Weights of a small GPT-style language model, trained from scratch on English Wikipedia: biases, 9711 steps.
MLP neurons of a small language model. Each row is named by its layer, matrix (up: input weights; down: output weights) and neuron, and shows model dimensions 32-127. Each number is 128 + 24 x the weight over its row's rms, rounded and kept within 0 to 255. Numbers have three digits each.
After each neuron's rows, "fires before" lists the tokens most often just after its 100 highest values on Wikipedia text that the model never trained on. A number after a token or word is its count.

L6.up586:133146144095151152107120090142136113078149152093105123104090151161099115125093170128080166118110125132149088124161098147144150149112119187169101122122150121085088091144124126130126143158097131197134121164136158142176135108132093168131091140121123161118109140113095143123089135122117143134
L6.down586:174110113140120119108109154135132135156132129136127131151174161125119087145120131140110159147123112146115132167120120146130084110147148165110136134135145115106146110111160064122131140137113109102134129110145172125130119089102158114105136100121105143113120161129119138117117164074174119140
fires before: "==" 32, "===" 12, "The" 8, "In" 6, "He" 5

L3.up579:110118129120136146135175099139091124102101105130128134111155108145151097110098116117127153148090133169147150144131157094152098119155147140154115105084142178075108130147107113125157137140125136139117139171114124133134130105119104114146127154151205105114142148171125165095149139139119107141
L3.down579:093161152158109124121130136100121139111133107189167114134136086124140096129144113115142126077132136131109135141084135119185105173192123159120151083066133094103117134114134130143146172129145121126134113123090143088098110116097101141154180146112172115163119167132100138100104141142139132123
fires before: " " 62, " |\n" 11, " |" 8, " −" 6, "2" 4

L10.up30:096122137169142121112107127176153129134115147129122122161176124115149151166148122097128094143163120168077145114155159130106115126092170134169142085092106137089104115127112114093121146134143095094145143095154137145123143148091127114154169117116186131145085132148101073077108105110131119135
L10.down30:142115153159137117151133154180116125160104099145093119132124107099138094152133134130165118133128115134129165133108122131124132167106164105145174133163131147138158173115126148160128138127125141150088131134151105142109162075137109150099117116126084140121095128148096117140081105086188133179
fires before: " " 35, "%" 8, " |" 6, " m" 5, " −" 5, " (" 5

L2.up299:151095148129122117086085113144110147150084088109094139136103136144160097103106092158160122091140155136156094096137114127181104146092106137133151101077110133119088117138136147098090098158113165146186107129120104129178113121112133135150104100138137132115144127148121124116140139135147143135
L2.down299:175123132148121124144059122147119128144118111133130135164125130141136139140151158136118131101152149129147149141102144110128145120142153150145138168101110128177116099108089087086109113167130117150154141156114096128159134122158116108149131126153156115122126113151127167064116068113150105139
fires before: " (" 36, " " 26, "\n" 8, ":" 7, " |" 4

L4.up91:128103113134152094074083138100118071137142153106157153146109114156136123117126117124152099117144107111148094155107118144136126132103133142119114154100115131131140158129137095151145143113146140093165120142133149095109130084164114162140130105135164143138158117183160126129154119138126129105
L4.down91:127124130131107105113148143113116104133148142104132118126124123154103159113142108174111095125171105176108120177145113134134113152152186138129130121126098156121132106140188100140127182110156099130106100136146149147106156106128127126145091137095074113117107150110147178152131134115140150159
fires before: "-" 62, ":" 6

L4.up250:125128149116078176145147106146072114143124133130143120085169107134139119067121156138140117147076127163151173133104120101156127113153153143136133126108146198142119106141121116132132132145139127141134167170090091092129128136111123153128115109171168103123122170124122147118079117099139113146
L4.down250:077172151144119119130113118087152109125186115136151104114111119111142105122101107134140123130106197132112108163104131167157082141127167121114126112102150144075100128117158113131165136123123119089149151137088122103099110129090138127112146137182124135135137126167103161141167171135123163097
fires before: " |\n" 18, " |" 18, "." 12, " " 11, "–" 7, "3" 6

L4.up698:144160178143135152131068128161169141122136068079135117176158134143160147160077117148110085101102140127121125130136140142130149101138131179152160156141148116149144117098136099081140124124117134107129100103117141123121144137124112104145168134136146079130164153123121149140145106121154111086
L4.down698:067102147152140087131124127124157110131143180100086132094125109129136169107131169137156145096152168121129171110091156099110065137115082112110084113132114111137163147132082128082162096138119148145134102179134119143149201145122171141097127152106117121108108161119127134134134138147112129153
fires before: ":" 38, "°N" 8, "\n" 6, "20" 4

L4.up575:120121157128093150125185116098088105126131114114141153109121105139137118100145138116144142137111139146154133153141096150151140120113144149135108127147126179067100133173122116133107157165116160126124139179121129157154189121096094122131148131172159078124196136145120138102165112130135099103
L4.down575:117155127147109108121126114113134114123131110154118127119145115115092102138118138150119148063108165124149118138114134143155063160155127143106158069097121080099128114134142116180174141139140100124155101117108174116085118131082111143128161159131164126141118169117135135108095166105158145164
fires before: " " 46, "1" 7, " +" 5, " −" 5, "3" 4

L3.up658:141132145156168125086161097125112108151179159127133210128146142125113134137119134116102153082087135133085120117135171153128113171086159130101103135121120124148147135155123141160125135150124141137170138128116153134125076102096110106144126159117127143134125125140108132124165114139136110122
L3.down658:142105151141127146142136120121204117094151124144144088125124067131115092125114158124086118116108113149107119117130170099155145152112134129155120140148137077142171145105096132154139174074131135109141138157126105145086136117137149133114169177143081146167109132119098119119103146147111112138
fires before: "-" 60, "=" 12

L4.up380:124105097119130111175089093177126190137147197143124137105120153131086111147119138134179096114133134113105125113144156106128129160139097134123143130118120100124110081129134161136089137113146153107134137136120121125156101143112131129110125125106130083122152157132138135116160093094146104128
L4.down380:121130127160111091143140115173145156121107148194148121171138132111102158136188116132141165143127112103162156122147129151143121108118097157164127120117132090177135088117099141130102120063158122130175108139141116096105138088131101136111137141099125095122129125114107069127139100123100146157
fires before: " |" 22, ":" 11, " of" 10, " |\n" 6, " in" 5, " (" 4

L4.up589:181088143144109116125161114199120161098127130122141099132163096121131105145167120132146151131148122105124135107138177142098115081120080141157178162097123189133114091138152119092146099146112147081132123107141135147144120110128130132092132108148159134105107148117100141107111128110129129139
L4.down589:127137146131131105114105112154138121109103116102148105109183090127144114099134075179159138111079101098146147150093109127107136119161101158162124103113128133118121083100137107138092098125135133155129146105137117100096136125174099126140147152155096148115156131166116155131130153157109092177
fires before: " |" 29, " " 20, ":" 9, "." 8, ";" 7, " |\n" 5

L4.up18:157136136132168129087173159104128099122158128171142194132128114080125104123097126138116185124166128125131134135142120164121110153102101123130086106109139125147156123142094128159112158098132112175155133184138145135131096079146143119107147148123110147134138093152157128117096127136114115137
L4.down18:075117144157099116170104142094173166118147117153148136144171119151159104139107138145108102099112146154140118156135093117150134157136132126119136105112134101104135144159165112104106190120082141148111125093112118122138133086134139125106152123152094107147170168135122113106126159128139125098
fires before: "-" 89

L3.up55:199095155108145145101132153117120096143122121104102124160106159159115120119117161091139113175175139163153123136123158153198124115178122138140130169126126142064092133139101131141075139161106135130165172188078126135110109119100115134107168101152171113159166161119131151139117125128136091129
L3.down55:108114106102113143127139127100103108130108104139144133103146150108135074129092087131140157072123151180143144157146147117193101153132150148125112103127102140088129169162139101152110141121112117130109151142163130108078103114113115136133115143131154120127162132144122134074129168136128137111
fires before: " " 61, " −" 7, " G" 5, " Rep" 4

L3.up312:172128178127136148110140112160077102143079106109142111107174136151150119120088088100141121117148159131114120147148161156199116112127134144123127128123124194125124129146149114106130145125132146105133137149090142133141132138082116128111124092131199090073142169164144130095113145122125132170
L3.down312:084119117109071149118123142079104163164148116142147127128129113119127087139128102119149107081113195126161121156106146121165113118145088155108109121108147117089160137113136108139103152124102162112128174167110152144096103098099127175159148141151159117119143162147119138109148121147121122162
fires before: " " 68, " −" 5, " G" 4

L8.up663:109109120120150141179142139156132102141143146137199102149143127165107132147126131084189124141117140112121127165153137095132105121102119121112126145134140114113128154112136122117152145115128142202138109121161139103112181106180083149120119106119142164106130130116106116134133174085149115135
L8.down663:109130140158110091135135137150129129063167152131108120120106094122134146096122189113128140139141143132141180153072153139136150130096122140134115150171129098172120127094108152139117152101115103160172162110151116137134147149129154109117124117101142136108123154135119099174087118129136119101
fires before: " " 45, "|" 19, " |\n" 8, "." 4, " In" 4

L2.up629:132077100123101173124140110162120148117154140123125149118151143109121137101130131118153146143099147126140128129141107096154102165160130119135116131138176165158135141119103088145108118125132087142129143149122111144103133101132132125098151106147083087125103124098134090138130153083133128192
L2.down629:127186120102167134157118125162141110114151111092125162108178145146071113111140126149138164108097117096098130164112122104114104122129097114082144110153137109124164111121114141138142156160139121118158096140121114159177122130128144140163104156106099109116151094127115078121120112157128130156
fires before: " The" 17, " He" 16, " In" 14, " It" 5

L4.up222:137094148140120112144174094144129128123146114081092160110105149159102149150133107139083145061107134162150132122136119136166088144096151099143078128139134174098112120155136132128090144111125146107104125145077148120142131117120098143132100129145144139118156156093094151114141093159176140130
L4.down222:142114119152147117136130136133096129111134154139134134119146138098133120060128101139079168136079159162133105146141155145129112123095138114134135102147087123139109120128111064101101104146116172135165139134120118129132156175114165087137113145152135147149131117143124107079141164120154155185
fires before: "-" 56, " " 13, "===" 12, "==" 5

L3.up449:131079088149116174135142147124109124129130131044140136149097090156089150125115086118157117113128123119181097138116109152134148129143123148109117108131127122152104140136133134102156151134143112137126112119105118153176089132167144124127123086138146112178099148202121134123128157135139125110
L3.down449:136074106065117132116116123159161137157159131069094124184090109164071130155153058131120128093160188080140162139147126123153132138094155127148109145105142135161103130155172109132155140123152147110137131132088116179129137103135111131097116110178121117109154129115158086105129130140120147147
fires before: " " 30, " (" 21, ":" 4

L10.up29:099159157118141116109150118162145158180120162142126094123066135117145146166103128109148161087116123128144112137137137099086101106111148154152135111138115121104153144135120100138119118127137147125097080120178124136126121083144113135137136135120151130077084134088130155094117134134168095129
L10.down29:119126123130126121116141148081131133078140087142097172131109150146162134144127104140122123095097109114087149170139131120113090136121132141159137115152143124126134137121125106109131130092142138171159117140099132125104121167119162055145159138139090163117167166184138123131092102153127107155
fires before: "|" 86

L4.up292:184143163130117157103175093106171133140161162143124154130122085084140105102130138155131163107134125110122123130146099118140132149139074122133107131164130084196115106136122144115126187105136154139121152189135127138155142094145124170101120099078136136134120113154108122142156112159145113111
L4.down292:070132124149100126114132166144149150112109136090093138107135118107121100136102138143129155111095114154125142148110110108137108140128138125084091083141158152160125121173139117112101147092115144139108145154156120135100139149163161113133114128142155140139182131124124145107117142095166107131
fires before: "-" 31, " as" 19, " the" 5

L2.up512:166095136133141169091150124144147117154120074093109167123132137086150104119116127137164141073140140152155111120114130122164128101115122138117146100098123082100118128143130113130101093118096125122150089151110132131157112138129140147143142121143155117132131092169129130129133128132117155102
L2.down512:169080116124129123110110085108151091202113172146147174166093181153153164084140145150117144111156135130170140149099168119160134136127161117120111079118118131178122095127066118108142145131132148128133112124136137142129113094122116145127110088141148141117127134151104100144119129116106083105
fires before: " (" 33, " " 33, ")\n" 5, ":" 4

L4.up406:147145104138146124156075136104096109095156112137120106126119112166130163142103131141145149145123129117140116122108145150153088128126118208131141125126124085114130136124108124124138139143128114154129144120128109151148077132070109152144099132110103128133140134136153112123167126125172164139
L4.down406:131119124127126065121160125129142103139102165112145143138101104114142131179119094125112131150094114098113155133144061110149127106091196120118041139122087158159128139089135112118132089133099097102107100136105125131161108123111100126107174121132138129126113095157116171117145121102130135146
fires before: " " 51, " S" 6, " F" 4

L3.up274:122095116173141113145139150080129163143090148149135117132094132131110114150139112124129126124108151157157135103104128131178138119149110133087088117092123112118116162098121119112115136112128142164124113117168130155154144105089151105122122130113140096138083140115113140113130121159142178140
L3.down274:066127129165134102114133123106160136087143114174110118097089176129140122129157088108088134137123129151114130111138144114128117187132102145122122131114156123129154121145125096118126159084161148131159128140151062137150128103168129069139150157150142099123094151107157123139124121133180169112
fires before: "|" 48, "|---|---|---|---" 11, "|---|---|---|---|---|---|\n" 8, "|---|---|---|---|\n" 6

L8.up364:131154130126100118119117112124106130092156113148111109120175116148117137138162104156107112115115138118108094153089137196129103090104104127104154098116128127104107179114109150132152136075127139151125136090158125116096101094117121149138132108117132135145159146111078132107160143108153193121
L8.down364:135104161113123134152117112118098155138122122134174125156104142116171107103108120130134152118116154136097173142104175127149119170093102121089120140071112094134131128114163102121096099149099144093144147167109099147160065126133116149145127140091092129160101130165118148131153124141135105110
fires before: " " 44, "," 21, " |" 5

L2.up322:093116149146129149128088163121141142133140123103132159106131145125099126149105087152135131119102139136174120132191120147152151133117069161180134160164127101102119126132185165124126108094118081117160122105144115141086135084160108136126125112170101125116126139143106114151150102127113140151
L2.down322:125123143132129191149148144167120102133092111151123136159124148141122153114102179111122115116119133082129140124121125109162115083151115180138106130157126162129142153141108093097124148099203105118105097146117117116105115105177120101132113117161122094081129125146158157112133096118124140134
fires before: " " 24, ":" 11, " in" 6, " (" 6, " career" 6, " who" 5

L2.up164:148155158095135145126151124107107113102150106098156172090138128107109133140105163127080158106102097146144151142146116146114104119090121151136125104130117096123172111139122098142118130092151127139113126101125136130108131131119109103127082096126124123107087140123113120111129150134130156146
L2.down164:190138107123142125149140159151132143158091119147099132117119084110072118104102094117119155090122123187103134151152128123115139152168109139135142076152113129121137115135135076116098112112116113110109149129138190136145105134139142159146106089183149150142140117143086139138117130137120112157
fires before: "==" 31, "===" 13, "The" 9, "After" 4, "F" 4, "W" 4

L3.up95:163105112157136144116095149138118075101118101074085186146100073087065115108116122138111109106148170114130120133139113149136151116161086168123176182135137110105100084155161137123120115154119137133145105107115096137118097138137101115117080138179108126148124124139123125122155107159155134127
L3.down95:106116099142131148133131128138123091137102145093117122137142125097098128109125148162122160111101156120141176170076120136117114149144078137126116161138142123147106101160099150080149138135137098164126098142123113122104144065149120107097109089142146104103117158125116137107108096129132121139
fires before: ":" 51, "ade" 4